MLP neurons of a small language model. Each row is named by its layer, matrix (up: input weights) and neuron, and shows model dimensions 16-271. Each number is 128 + 32 x the weight over its row's rms, rounded and kept within 0 to 255. Numbers have three digits each.
Before each neuron's rows, "fires after" lists the tokens most often just before its 100 highest values on Wikipedia text that the model never trained on.

fires after: " h", " min", " b", " Min", "ri"
L3.up190:122135125168135135179191123164134100144117146123091121207162102119123115107152094136154179128129110146078178090097095168148163108178074147125053146159108142100154127150110120152157123096178095115144139120116121118143149115136138159140139058127151065075147096115105117201130112121166069109156126156158109125172111161096118130101135161135101117120178189160194092110132165090122184185171174145067115143136151130158086133097149142110114162154170115084156077110059116098130156065123102162145114168099138153133115121142179094097119055164137141154142095166065172104104121155160071119090132115045186159125129107033090071121110170113143130113139106130150083122088138181130090126058128176121119080103146135160173134121112136149165152074148135145192158149118091145178146099127119

fires after: " t", " P", "P", " T", " (P", " p"
L11.up296:209114127118173128128159098112092130079130135145134232081160161136098117103136126148093176109173149138156173126135098136112142070123126145079052110185122132165069093102093129084093197067126129117194156139142131144155176116122122127109108164131127129146174137112157088134146093140088109108077120146144208180123098153123135127144114116146155088116166141163092105113153106106045097131144105154153132137151170131158159094165100165094091166154114086159215115054109144107115160129112123145146151138088107105125175157094116086128122133102116121132123098094064128144134132136116086140150092195123133101106116101052172157098112140134219159119220067109128059132138120147102189148111053129105125067138103122117155097140131096122109084143129175154135169152160137088077118142075136

fires after: " S", " J", " A", " C", " K"
L3.up77:122084139129173129097136088094206089146135137141157143170157147119128094099179084144136101144191118106075109095121100118226182145097090161146089166100093140132168123136112135098087073128175137114146144176103106108137121130160099102114106096159131157088120173135155083109184145186141145109140122113141114103099136141173068090152140105075074130098091086134183111125085095111140098133164093082105117156191155135151123107148145128086110164121114108118146159155140119062177147120115178102083135165105125137146111131162091136078141111070169127060093133155145156118064067196111211127127103113112114129089114132109100130129120163134084153119112109149132125162062130142165164127100096143114143106107109122139169080073118163153147101163124108161118180226107122208105158088137070

fires after: "b", "w", "k", "ash", " Geor", "v"
L3.up1160:082087141095129106135116109102112184115165120121184083137126131130112119138154183139095131107146178043117125133139150121110088123106152110098183196127088156140108088133148167149138128158190126205198140123091141158126116122165079161149098157170089176099095186036132159167155166070128133103134119106138182182080110139182087112141071063152155113122171145086125135142165181110087129097127133176094038139141127084165129194082117144143089145101124139154185184097074107052085080113089127169151151152109148138108122173158172059042152106148109134131088080103140060158180148113131117134096133149082134111104126180100138137136168136160132167166154119110094115145114094135122116182125115202059144096107107113109149123108175114097130124114093115121115126094138091113164088140143132

fires after: " l", " L", " comp", "l", " c", " dec"
L11.up302:108146051056110142172185134079144130174132134069155119137090118120094141126108035151110128138111066171190136151156129147132189175126126165118083135110076092129122171088106137148126085153117072098154180114150091141130121187150108107085158153152131115132114121165072098128168063153198141157139182092167133082116153152084139119144143146189106100132130115147102130185099150081157138091157160078128139139079162174096152114132168126160118153146104129140143137167188129092146133143061131095130143143110121040161142126178128067081097129115128053106120134115119162117094130115207162184113125168130162122140115149087135076133151104111173077119112047146151137109159113175125103066119100158082170112106109149169154137109162127109163117061121144220138135122162103181107130103111095

fires after: "F", " F", " U", " Comm", "U", "ed"
L7.up821:189080144112161142119123116054122144126162099116164184154121105171142160116164109137153152050087154070108128121140098162173189127080161144153154131137191121121151129130176106143172145123194106121126128104102213117159115142077094127199183096121178097112086084122157182110135043161098082134074099081145188132111157119106128151113139073141125098140187099184104164141157132084128112180162125118095151119134156115191125079095148122138106111154073117149159138131112148184128114088140156176106132159057160116103159098140130146041126109164109098128093101179122123125182123152134137108146121137138137141078138095098140164075127059113167148098112115073078130140117070158155176029108095148173169126043178153119141129088124099163126141122128141109134132104197129098084124186132156

fires after: "-", "av", " Pl", " P", " p", " pl"
L3.up263:155153150117117111148112065076199110144086127139138139117123117150139121130172139174175106122171151091107149132159067170109208145135107084079123103142106121116129123091169132044134132071132142170113133131148086150139129127175143124201102079096132065047138075142165112126091106170158141129135147131131141143145156154147106162151126096103150069104143163171167102147137138142153145135170179115165053162142141166117072112108194168070117153137127127107182142155107146149097141125140092127127147108097088101078143126105121109073166185117107081149133104136126190154169108121119120142121118167173136136134198110091108176090159064041143163094127127109091104084114094093169189172140151113149098223119139146100149111108153134104175160139147095124088164108112148144106127191158140

fires after: "l", "el", " L", "il", "al"
L3.up1231:168074061099132125147130088139166175136142092099170179108128156119136161106117116142142096131140152114116103060147145219105135191161175171188131165137136065182133162105127123154121155132190085151131135093140135125101114187144147138123115117121060100113155162154121125113120085178161148176162139084076207100117145191123147099150069110149142183136110108162173128152029174092108148151188132072176127140109130103072130108197129150119090101127114130137177132106171123109127084067095094117136167184112130082140074132121054098159103183128130108102149138173122099082083101086106153164127107133147154120135145118134110109143173118126145130062148097115113086087146081193142167101154134144108152071140126135165172135107180138118152126115109162097157136118103130111180152126058093

fires after: "st", "t", " att", "eb", "at"
L3.up790:164116085246158173115161181079162133135114086068169130129135172209116135118152123116136114138139163158099140125119128160117088087095150175156114168121171103195102150159095125147091128126158146177177100134146184129131139128149128090133089142163082127133135097115144090165112081143157136087111123098110147172120155138139146168161083151147113097129125123138132107053142162138110129114159106152102172107160136170130128124081118114126130189160156212113138139197164134081077170115094136089124104107146080098099151097116106121093109130188151110155069129096174055172137112132117120193106144124187155159133146159121111174131146115179107155155152119136118096129128056127115157136126085086089140114063090094174112104130087086107094129192152069118176135064123159183162147112053153

fires after: "2", "3", "6", "5", "8", "7"
L10.up383:113086092105106117111133123112160135129139148144143175149173080175130158128124143136177112103132116151134158146117159173128131100176107119143113107142051096155178085128166112162135102079149162143165181076085169153152140113152064106103125109141113080138134069119100053122137132134154133174104105066183110189145099096139063121114087115197103126127133045137160149122080105117133183145109102166143137105099141119121145152092123109094111107137124121181155087117143130178156109120121079102113148129138172137161126143209099092173100106165054098186152102161107113088121138121080214113097066214056165125053119114134126056124124146098134242116152137085080121119220137133160148087128110174126164094122162095164188099147148080136179119066077139144168152168111132145147170133115143

fires after: " c", "c", "re", "yl", "I", "oc"
L3.up1252:172104111178177131097113142107151137153130147145116140094150060133158130067169106203106173097107110114110152151107114195174192121135123079174048091122107113130089141143194151092116151117124186132120114148189141115141131162107120163149098088139119134101125160096149143245107129128112092065134203151112098163171112124112118066146074127105127129121175097147103128080132122125123157084157067137104147126104173138055147179159136176156121128156182164099123102165143132101105116094105098066160144169107079158180186129135048129139149110148152118185103132158125181119070114064151156123137160191145164095091111091111159065142102141098110132106120074137090136144145172129156153212190140119111132112153190119174159115102148123097113145091119128176125127190121093107108120090093082

fires after: " K", "o", " Cal", " ", "a"
L3.up347:161138135103129127096163070115125144122131175081163222084095105114077136093099103159120109108118127112144137101135064182146170182144158112165108151134110088136107146117079113128141109184154129177162103131135163108161183116140122162156150118125145096098129153132089125142155098140126095088104159129162165094136137130140158115173127064089119128157113132174146060150102131132165131136137157136070116090159118134196122139134134152171142120083066085125132118122094136103079190150130150116072127174094136136132162140072089073081112117164121167039091126070117148112112068175072117169139144109111136136136128130153172162098128076091098143149143129123131150197133147136202193147119139105130208097153130095128135083129088194191114169109121086126078176149136144138075140164098122

fires after: "w", "f", "aw", "oh", "r", "if"
L3.up1051:127106078167152174189141070136176182149148124104085111188130148145168104182105153136127180055167142027098182120101111137108121149138131154135116111185133078166156127151062133120135084112150123129120139135114191075124127079106132160155115114184096142152107142093135135134137100100190151093119118118144138118106086122149103126110067117149106101137169082134122145165153164042119177150086117116134146142094111165115062127070124151125195160128100109169155170084151104140135127108125155103127145085092183117142110171136110055145102131135078116121167121106105069100139134133151096122080140103118136115126050164107183109155072088166122157184181119138061130182123077118158134121166125192093123193100108162076109112160127129189127088126108093075159124195140102199076198148116126

fires after: " S", " J", " v", " M", " K", "t"
L3.up196:100097130178207140084172105124151140120125137106178122129121114127136102097200113144078106141181098106129123098108153129175132115105142138132088186146127120154128091171119176166141134106121128152132132180124143108132102182088122099159096089160165124128118138088146076120106135131167142090087107111126135130091150141086090069133100120050105130156110122098137125119125082144103107168144092181102087174202170101161157132149146174090043167131054114101170106170090127142068164056079121114231107137143105125115142155159046129096092131135103130154123159173087147160083105151141177087094145106104117162031127137101128104112115120126172163075123124139140129186176020134124189134076086188116113090093109159147157108100144089149123137117174177104149148088115131156126137183204102

fires after: " J", " T", " D", "th", " A", " M"
L3.up608:108132101124137132133094122102125167175138170134134122126134189130195142091128103145108155140193093142139107109121127153157094113102153162149135117155129079123160133157165162153122117120132112113146143126141123148090128086148143095121133129129144140081164117144158116143074143029185081059143131132104158158152133126074125060176124070154132144161078142131080081119188156170159087188160081137094086176169094140134135202176159212130049144130111182091134128178101144074104143105132143139153089105152083133110089155099067120122087158113068092115135134118117151141122071158116107119161171133165151183078123173117094072136128131155184122085149102145162130127152055097156137103120060102149126096106123089184180083125137141141153087127152157144195136123090173125129103151124117

fires after: " of", " the"
L14.up600:135127124107131074135101122119170138139155132165060104101130135191153098106137126158165140105188093121104169106110099195173168177177152097132096105136081117172071131074160076143128123131146099076126138150149123151118139144136118060133099121148134157187101120114118067137136124139112104080116141095154171143137152147112177119129156065156167151112129202140175136152112154156080158170103171174132121075115200119164081148164164132083140152127157156098173076110121144132105174161084099128140091126130156106151151145100113072133097129178103083109102151203118104114106099122081138148100124235081115162052123112082152130064146133142136127124096121124171139132167108167204097127166061215135124133193119097142146168116123090096102141150100173109150155158154120142143149156107167

fires after: "3", "9", "6", "5", "1"
L9.up212:154083130139193130124118103149143098134151078123105111118117134167168131048085151120150132132138216139150152123101071170157119120142130150142128103197122046130121094147146138154120082091127152158143148080181184146133127114195161138113138081177069082152189165122136088163136116206189072167140114107129097118141119102094113097135116142194138053176174091148143166100055110176130124134111159079100154111087141163134144176199159119181097138092116172131142141150101113146144125119127086165112121157089145069131161164146143107159142169180082150141102101148113072120155101085060168167084199213138100131113141135104181134062124149117078180098106132123081107087138142164116095146153150142106148143082157116158131167079168158099102170163086174126138173088104157150114135085146138

fires after: " C", " c", " inc", "c", " D", " sc"
L11.up544:162136082131133154082114144127115134150151131144128136123143155113121106128116169144131173143147111082130117131116151152165194138107153101161128159172164068146129150103151179115124099127163078140133151193145089165145128118168122087126135075161140091164111122143173125211072047084148108154120200077162157036177065198120106131133151103141138111165153135136117154122147129114105114080143148193092097179116106148153105131127152089140116097156107147129158133142144155110119106089115117106112128137091096090178153117123128116081148145105147145123132146222119123097129093145087175240064105108156101171142145056130095129070092154129117109112185057109139130120185173142198122113127151142047179084140117160203110064085123130196130162080156143127080140108140146130147141121137109

fires after: "or", "w", "ol", "r", "h"
L3.up374:095122078150115161129204148160126160130148189085140122108141127114162102081171146182147153040102208081144157134161142104143083146139101155117148151176131095170092157148072116153096114077097131134149095156127180060117106096124173169147158123176160138100111137121092093105100100103175089097095129096084161084167151173143176112098131088136128099100108068094115135192114132058123150092166164103111077120162067167161108177191130204127146137124075137118147190062101110113145138148090142105119163141131161085135144120123122130136099168153144114141128127175162151155151188077066099113115149116147124161064192113149136125189104168119053196105128156107106087149120068167141122126152128149125104138080177152139121108170175108099143104099123186094131135189115113172069147113119100

fires after: " S", " D", " F", " v", " L"
L11.up448:128051124151194111106115132112211122131127147066099185174133137092117164089128117109096144115182111118116126132106127139168151091135109182206056146132173109127163124148135105172100091148189108123122166151145161094128135093087146101127128103194135140102171144138167094153077077105162111065083148132111121159161181117130129116121087107138165093137134142147209137109104183107111156182143124124122099109133207127156145170109153137081052135123139136145140136128113095158148073114118156086152141129115140112129146183212136135071122090096066107088080126150133127147091076132138123119101177131142154146085093133126196110068100107119144106094172076144107125153130072100113133087119088132148152074151093187155242080108155154157160157121170098140129181105158132142120164194026151

fires after: "w", "b", "r", "g", "f", "c"
L3.up439:121140096168165119096183124175152170194121177157123088149147082133050099124085162184129119147117132064141137102143169145146173135124107140108157180142142103198159112120095124133176119120133115137137113196120125115149158189140123210087076159113095116114094081117108133113097107158182099172157139158069169060107087110132138191114090118115142121157094132169109112107101118121101141163144123158120120114097103141140094188127155136161130070130088159111143137132090137135119096094077177149094124142126178106178182159135138137155105113194130168133147044136081162117161165122137084086123159112037138174112170168185147097158149179103134160106172147111122118142116102100147115076193145166117109132113090144135118103114203186171096186133077202129144089141098131091096165102079137

fires after: "\n", " third", " first", " P", " T", " H"
L11.up454:173130114110170095127143108097148124119154150126108175123147099142100091123113142168094123153157147085148168092156143130166163121146123161113108109129160120158066154157094097129175102087147124129157076159096126142162174115118071098139097141151152118146102156163133132106157108116230107118166097174197171103232135165074171112153114149137140092127106135137189071155176126125082133162141098127086111098089130147130119146152102177119129157157123097170115135129110147109153184134156087147133091150076087110115114114083161115167144116112106135164068127169079107173167156175159171074089051109125166124154108073063108101117131080115169101134135130123102118159073088122113189089177114129065143105129087140174180133170133168130172136106180153182173169125154096089111112102164082

fires after: " c", " C", " &", " |"
L11.up1277:166152064127142164101131136110113109156105162067167111112126082136075113144146108170145171123130091105145119115170111179124212124153082215162176193123116149163130069093137173134118117108177110127127111125148065126115129106117089107057121108137126073198156119088156120193099144138127111138146191150177107138174115114110172141182117121147130120073153169183150122102147126115106181091089116138102110121138205150169110144107113192171106152120085119116171150169138143169124104116126113089145162176103095130190128127140102139149084173155114131136124142160105130082173136129079118189140111133059107154134141080104189142127154136081143108099139103115061126102190159170117116140157150140092206084098145135190191127135155145114090139064124149191115128175117054139115151118084139

fires after: " L", " l", "el", "l", " Al"
L11.up1020:108122124088163136086145151109218139117118112110104101085121155176142108102150075184167151097146144095109133085115108159130175120168105184141094155135110133134086090128110155115150114133181065085168155126159142114105054157108150132126110112161121065118128133155167123086129106174157126122128065115181185145156050193114183178155087097145057127107113138202140081196138124088142206131161065136119131180116117116116150130164152127050114120086190172168168127150150156153182141069152083150108160120134157112139085142129083117108100135122113121091101128146152104146109157081110152131153106137120138179180099107161101123142125160157144125112140089118153093099127096123142100093139069112112185083061100148158167128158206175120179173076191097107152144146103115139138182096105120

fires after: " ad", " Ch", "-", " p", " P", " trans"
L14.up853:136123130143105152095097073140187122101129094076173183105123134158148164101110060164149067125113152179143125118171144134096158163166136102066122136191081103103111103094092162091145093141112066144157133155115093121176083129198135131105089153105162099152171105144174096129089096150182100131133197105133168066143128148067124159139085083127099037106139134091180101121140140197144147085145121195119099142104149184156091118152113128132179123153114120144216146113121137173150171147127157149128185150136078160143093168179120154163156079124107129102144088099127126060127127121107154119136119109094137088146169161104114130157105065067112150091119112163133144144154158127108166146207084115123145151156129093094186140146143153125085144091145120128095090180161085133138165127136091

fires after: " C", " c", " M", " D", " B", " G"
L11.up947:138156084141177126161141127102090165143133141132158183154220136118152104113198117146168157151142110159061138096152147155142116105144117180161119154177098103129120147106113192067121097064097099135156122161103094117119125123191193102122100127096122085126132072126120126124081068118109106142095212076109162078208162155123157115116097163102143084132083167157191077135117076152103132076154112120099127152120169188150080080115105082078147127123030137144127126110084113117122112160116135120140125154070114091147112120094167084145175154099172158120163072138148130093104133145121141171122104183148107138165133120142149092074154163083098147066129110119103105151089172117111113162106090170138161206175146133134132078048168145115162162154136195134125140112157148125111108110151127

fires after: " Br", "er", "le", "r", "em", "m"
L3.up45:105155146132161174098137151140104126118108109072140108165106169103154160100105131150112127120111140113118110095177112117097089193149173102156117162168168054144158116147094178120155105135130171097104174177201112100130104090156151154130134044129100128146100142152126107153112137168084110087182166095143162047093104157081160120160122124114054128174091136145106120189168194143087151115104130127077153120126073102098125105127136141195087079125129163128146071156152117126144156162144111088176126159143141095168237134136184089126146166181088141089114116180161088081146151105081162065091106113161153126131118104088137171049079108128134134110087140139123108145126082150186142136143133122117121138151120086130124117133174076073120139200143121163145173117183165130204137185109154

fires after: "A", " Ar", " f", " c", " B", " C"
L3.up1259:198138131190159146117151123075195111093156175164147147162179196068121114093156160184223130144166149177125166108135102129116167071104108128123166159100073102126124098178144114119111157092178166168156158098174091103155102111204094107112067104077089134111122098139096175164085090161136124143075134156146135173082148170163121128161077147114119088139104127170140149118140099148148079069173132130177147135145157128126082103127137117164097131148128115133141121130124134151139108086147080107145106139099075141190123126151181050119107113174179127092079087115100107086090167069144183159111155137125115097104148113100097141048113080087213127104120105145086060120110159125187156128101130119115130156137100155095143111082127175092133181124119157153088128088160130097129124132122124

fires after: "u", " ", " Cal", "a", "ak", " Y"
L3.up437:084073139143111100140165097106111128157140191136099153075187087126032111128115126168149122096110159100075179098136099191108128152186148207121114101084136077155101176124151209113133088126141140134121106104173154123145098135115116144122121105156102104194119116134115162099117121074102128078109061115173123119131096105152189170160128109070139166170112104153160135146084128127186143168115154145121121113138139068168098131164153198170102097114136191084119111101122119145143122109111122104108104129144157140098148164103168120092117087143117168146098084125081133082124128179106156137143142114117144084071145093129131133102130085144164116147177120131084135196108141113185217099126093122160163152138142139103121104207134136146091133091118163098126124195072134150103148159091140

fires after: " A", "ar", "A", " C", "b", "he"
L11.up885:229061110178173169167176106164166170143207120110078169156164104122132116148173152108135134108159139088119132089167132120118107124150125129118137152118133107108161109138138158134134163069167172141120174144188114124127098095097108151147137090109056104113069091120084109100106120168152099108123167068172126163161130124105076176170127136128065159173102020140116098143201128119107131076158140109170121122157188143170117096102164078141102175085130105072097168104156114093170094103124103102163163138074167123110105123126182138136119164161170091162060065076116100130113116168136127116107110103113112148105055134113150138158087065131125103102110104165063095131113118125158172120114159113148146133160123119116088105164092136164184200097140154163131133136118146145135138145052142

fires after: "e", " le", "le", "ve", "ie", "y"
L10.up51:152064103099105114058129059164106164125162168101112094157085075159126135153114156113236106127130169128124157093101102138146129114142175193138188171163082081129118119125144081131108118148125172223096114108092075133144116076163143164124154110167139153169112111101161098140133078124156098134109081115110084094154099153088144168126163090164118121099161087178094082134191166056124132134119118153178119137096132152100129096125179168138090135146178185126075125170170171159195119081125095129132170147150127130138155156126081101081139113125121095122097105115120134081118119135149123155132115214064132131165163092135132140118136156113149136120165063132081127121104106162178176096129154119058136153162101136095134116130154155146204197131116126131145132093120091144123164110124120

fires after: " f", " F", "f", "ott", " w", " leg"
L3.up591:176136129124140100163157119097208085130163102100112138068112118164089146162162129110153179075168159124132101113105129139117133150113168114178121145122127100146134126086124083119152140094141171149080145134190176120082133053112115144120161109096072133070160118071068112139085065125130144141134133137174168159158102123153141164115087152159140086116091122097122125124135152143144138173110130167114152175071117103196096137111158139175114123140057125132187081101177191117106082120045149122150152103050106147179120185125139068097080163124143160117115104089115152120119100103130098123102113124151153147112141079129128165158087153078132226115187168180108091081166091149095178144130088115139151119114125143092159101151117122107130102146128141127109156151225115191085168156119140

fires after: " K", " H", "K", " k", "o", " ro"
L3.up135:096138107170184135147193110131140141107136159110119122124155084166129142131140120113130166113087157105135121119167061133151148171128135141179112171174182098190077166186075160092165062151167112189138167081118078072183156080181121086094173095099108185118115122111143133195140098088185097114091092139140162086108124062100092092118110095121038178147132142155156102113147124149111186119131165112124123096153117157150073136133168156103109181164091117124166144069140082122189131155139138101128111170094158132118118150110173086092123116120134079127087155088073128158093085158101128118075166123116116142095116116142161087085182132130136134117132114210111082145108126153155128167076104129128179131130151113143129065154130163173116162139092104136141095154192075167157157137077106

fires after: "ro", "oc", "o", "yl", "u"
L3.up213:109102069122146078100107119152087152125131192121121091133148123102145155087159091105114227119127177113112135153145150144126219185191153144110128117114143079187143172111157137054107126133119109138092151123182143134169119130120128138166125086106087085108096108143085177171099181172113096103123158068083088095120099194059126114207115173133064156114159120093142123141144104147143179186092159168119137099067149167114135171149147092153106105112124130148147116148072104095113160125094107134150110142139070167191162153150129094096125110166129093113122177154122140155095082106102167110153129154078115038116141098123150089122135126152100161095131095081159123182178170144185152174161131133085172116110138097125139120130143150156146193113193115111110133168127106130095175104084109

fires after: " the", " The", " bro", "The", " e", " High"
L9.up345:132101155113120113170123130091086118144125152123121170144098106087117118117132119155160171146168160120135227131111128148144154117164154101154084119193135134161143150101135122118135119109133110172170141152174136155202103106004134070151099112121095074117078144154179095145147104101093108102155137100110136129095157188138132152145095078126067108157157137173155083182109121088048125161067095162118135101079123108112130178175158153159149141061171162168162155079148139112159163100117125142107193097176094095158106095116145147147107164170133069150031164212140097138106117185107143090124132136115122221093111100133115096119140086134100192108154117141150090175114097106142108152152114142074143113148096108163157086143111100161105175152122122148135129124176115142116200119135111

fires after: " c", "c", " C", " from"
L11.up73:210126090168155167112119113136160134119135173128109190139153123112142162108202113190149193142154115106099117101205138147162162110131126149133076175101082121135179136148116174112097140076156077143141113162122133141094122108148088149078095109137129101167125137119111135125088138159150093077157186118103149070126154136081131125173100142100115065153131173146155060087064117120157199108154160148083112127140157098105105134166118135138107161169144081118130137141086155069187150155104084120168110147112084161212107135099163112161085092093119082113105074156124133113111139097124132090098179134086116164098095092106134111110119103131145149113181062129129159141169110103201123166146123143115171152113067195132126079104085127133113159128185128146135150116114118126128104101095091

fires after: " f", " F", "F", " N", "f", "af"
L3.up823:150095139132153191145153114069210144101167128157100140168164124167142079113129140173119136096195151055096146167174126153113108109097128115116149152115114085075178134079117094131097130130129171111168135101163212157149152101130116139133151131117092101134114120092168077129164096099115131081110131090180138176106098127106098141122144082172102110138194141125146127117157141089124141180174098137127128123126133104135183172078162109137085143136067138112192113128123230087081113088120120195188146130106151108122144126142107093088095107108087166198126131133124117119081087149054072175159123178172143108068128152117090130069091146150155177160186141144136124091188084161135122114122083133119117136089137095195174113151161106212165101106112130143078127119164129151103201160110133

fires after: "or", "ers", "er", "r", "ors", "uthor"
L3.up485:108162082180131166122146110163092134152103160112151131167179175099123115161198062152141134125139160050145150145146148112126101210133128083148059170106142130225167101128107134121146126131134203101152157158145151100110101123076157101123086107147126159157159069124064117131100171114180144133116173117083172094141111155116155108140122146108099158092118114105142177189091185136078137113150090082116084176147130183190106124095128103148063209157046133109130124069129163131133146116127117155147146141184150105113138164213125119133093174142144139133123150133157150106157100086126127081155127139137156206110106130154105135127098152094191154074121127151103137130104032150180158098111137105113110080103102169147174119138119112125140132098054159116139078119120116082126084186112090

fires after: "u", "ri", "ol", "du", "o", "lo"
L3.up355:143068096117131119145138145118126150144137149089143105150140129132128080120186129142110139044181127173074127109157128149166129139160103143161043113161052122136151129143164189121151153099129138160150108152160156084140121150108126180090150089125074124149140067103089164109151163141135146113124120141179118120094126160091141118138140099159065125160184155137158094144099078150186150150157090138064077128103088129122162195131158064109117149099142094100127113154155121081169141137074151113119122159143117121202175153139142118152091070062131149151094109148075185137098109113079217152051132169144087077119130131138161063178124134097134129089135115097108117108202103126180147117152149141082150080128134120134140117141138174123128133087058109185115115169102115146151167151133040

fires after: " d", " c", " C", " L", " D", " l"
L11.up299:080161118110138138116164140083109171081199156168131126091075093101118140135165143137111148112088132139110112064170051148128118174115143142163170183131141115180138096088141117090198141117115130145158130157169118127154101119145131099149123140183092159141148088174135133163101135141173101148098206117165117065213125156079129113137090084131101138168112124168126100136147115146111083133089103177110109145085162128131120143129211127052149174116098094092215121168103166156066105143125069042120093158143134135117139143134124105123148129151099113087109125208124137117103103167141121132177126092126134134169181147098104123102119125080145130063151070106088109119154103105203144074106159159114136098133121201150124088074123145183222152089125195169091115143167148111121143191096070

fires after: "b", "w", "vent", "g"
L3.up870:121099143173143098117120089118144208149153106148096092139142100099118061077082174097161097118143116106126173139159139143131123141125139125147158156079125108146159072111129138113164074104169108156105096159070213106109134144156146152149055143154093134110127135115088106170163098100139126117075173125161140235125123150136146152128122136144147073158159095140095179158162185142124192089137112173187116153089121113152163209119140130132105081116122126139153155149058151170104139133101135150121147136112110124118083158134120075113083122131093197209097127171103104090087153104138091186158120208160166180125105160067112165140136078109201156181109079106077102123094137123160148054130088171068105088100137122127165130145124063142156122138088149095139091145111166174097105159093145

fires after: "v", "yl", "er", "ro", "r"
L3.up530:159089117104180118183110143121174119096092138148139146140147108101132139103130122105134186136124177136104126121154153147150143166114170134096117111120117066219155107184123155088152115115159119119094113170126174102094104146111139135137152098133100187158084081140126143164082134113125111085184198059086126165184133182146134108199061103191147082083096117071163135144124182127108118175121100096147084180077116076119140103197153145129084089133135086175141102111132119134124087148059127095154125175185185102114128130108114121151093151177106112078120131105139076111150164110130121124094142159161141097132120075167185151050123119189138178039104135143122104123157140127109173105108127131073119166159121150115163121143166110168151132141133140153096135109157206137137146077091099

fires after: " C", " U", " War", "A", "C"
L3.up1075:115124098107122136104118111113155084141199136124175187141111148088155089054097109140166124117105175174091091133131096120150171108124125148155163157140130140103128069123112142097160126119122118195201103198169154111131102122147174139142137117113129130191113113165143143189106157127107118176094097110169179133174115140109122096125133114149110081155103091126171145133137109096139093086124130109073131105137178091122051152083127100102074159137135151141143135099125097063091128130147148105225119164146106139118123138203127109133154148167159129086131109169091140099100141159130207140109121117130148126134123124074133105046103134130152159095157121174094126195162090099162155118052088138165131103073175085101138107082151160116130085137099175143122223132219132130077158127118126

fires after: "a", "y", " A", "o"
L3.up820:185131147090141134142179088134187116180145174133126121094137131120104096126197141112182113075104164080091148054155076171168091111158164126120151085113124071123080099145097183127118127100184099157145170098142120113117115124180196163165159161148142134182118165075116116110142168173115128099138109132105103155148091179123149063153150147164111096190122165173127120074084145149113146094141120131098043144089117087149078131149179173122097100124158098118120118088100108151179167152152068128064142142171129131126180172100155134069100062129109079093115122124148150094132142160123118112129090194172079104120161127148122093126130070096167144075130130164155091141080138174150139161094109105147151174098082093100130079147096125105180172107097223182148191122177157144143168138090125

fires after: " f", " F", " w", "af", "f"
L3.up1194:114119108181124111156138131038184087138123173081139113156154156178082070182099186131129139146220138106121173127122109112159142156109151103080134160134082078178179147114139081138104075127204128187159102176151106164110131143115160145163144142158096155093077134124136112104126120106131088160119112147131158176142142132124118084082117094141071102073169098128107076134159105174127126124187065148183143088093121132163115172131125187131106136132126093104179146117128175142105152106139074147124107152087131112138175142155131127131040120159149129137082147094070109122140090154126130127121146155112174135088136135082119121115138143087095159182156038203147094175147064120105140115206106140104090173071095133124165139185095139129131126151137107136101166179114118171102194193099151

fires after: "y", "e", "o", "ce", " te", " met"
L7.up368:153147149118124120112186050126132178136165182139147102174117141121106165161129141148191102143104190128175172104127134113129175098184109147181119107118110091139067139101156105090106207070141177153082122124130055116160067151158159148095100119170177129121089136150031102129120104072154085126114090157117122111176109170168137153128087104210102114138169129154120170113116128124122178154108165174100080163128117157139112118131113197121086150137168133121144145153123083145114135133119064147066139182144112146146086171114147134135097138119100107087124138088101164162085096076086100139144123113073161079118150094106174062122126064106144156124121106204127068132136122198133125121211113115122139183110103154095147059135148112137096168130117188095156141153111151123107130127123130

fires after: "at", " 9", "f", "t", "it", " 8"
L9.up1152:176131103178170200160105148084174143176119121113079127127127166227082136133138146132108127151137199106039161092099110120158169077117135187110078141098132091172109101136133103116126160100186153193139105131112153134139093084148118144087141111127106109108158072115172065124164076110146151082090078137153161132134149137101118132132096120111068130089135110128100152095126117091124162160112069135189169105104121206112102113121092150103161116102149130139146101153110148115101155142117085140159138119149127117130115199098156130115162118217086154154126132122117120136120143132102120142070113164083107189125142134140081137104154143085105184160155055149126096129123111156116139081177116108088197183144074179118139069116148125118122180158109078110162118195122123167114134109110135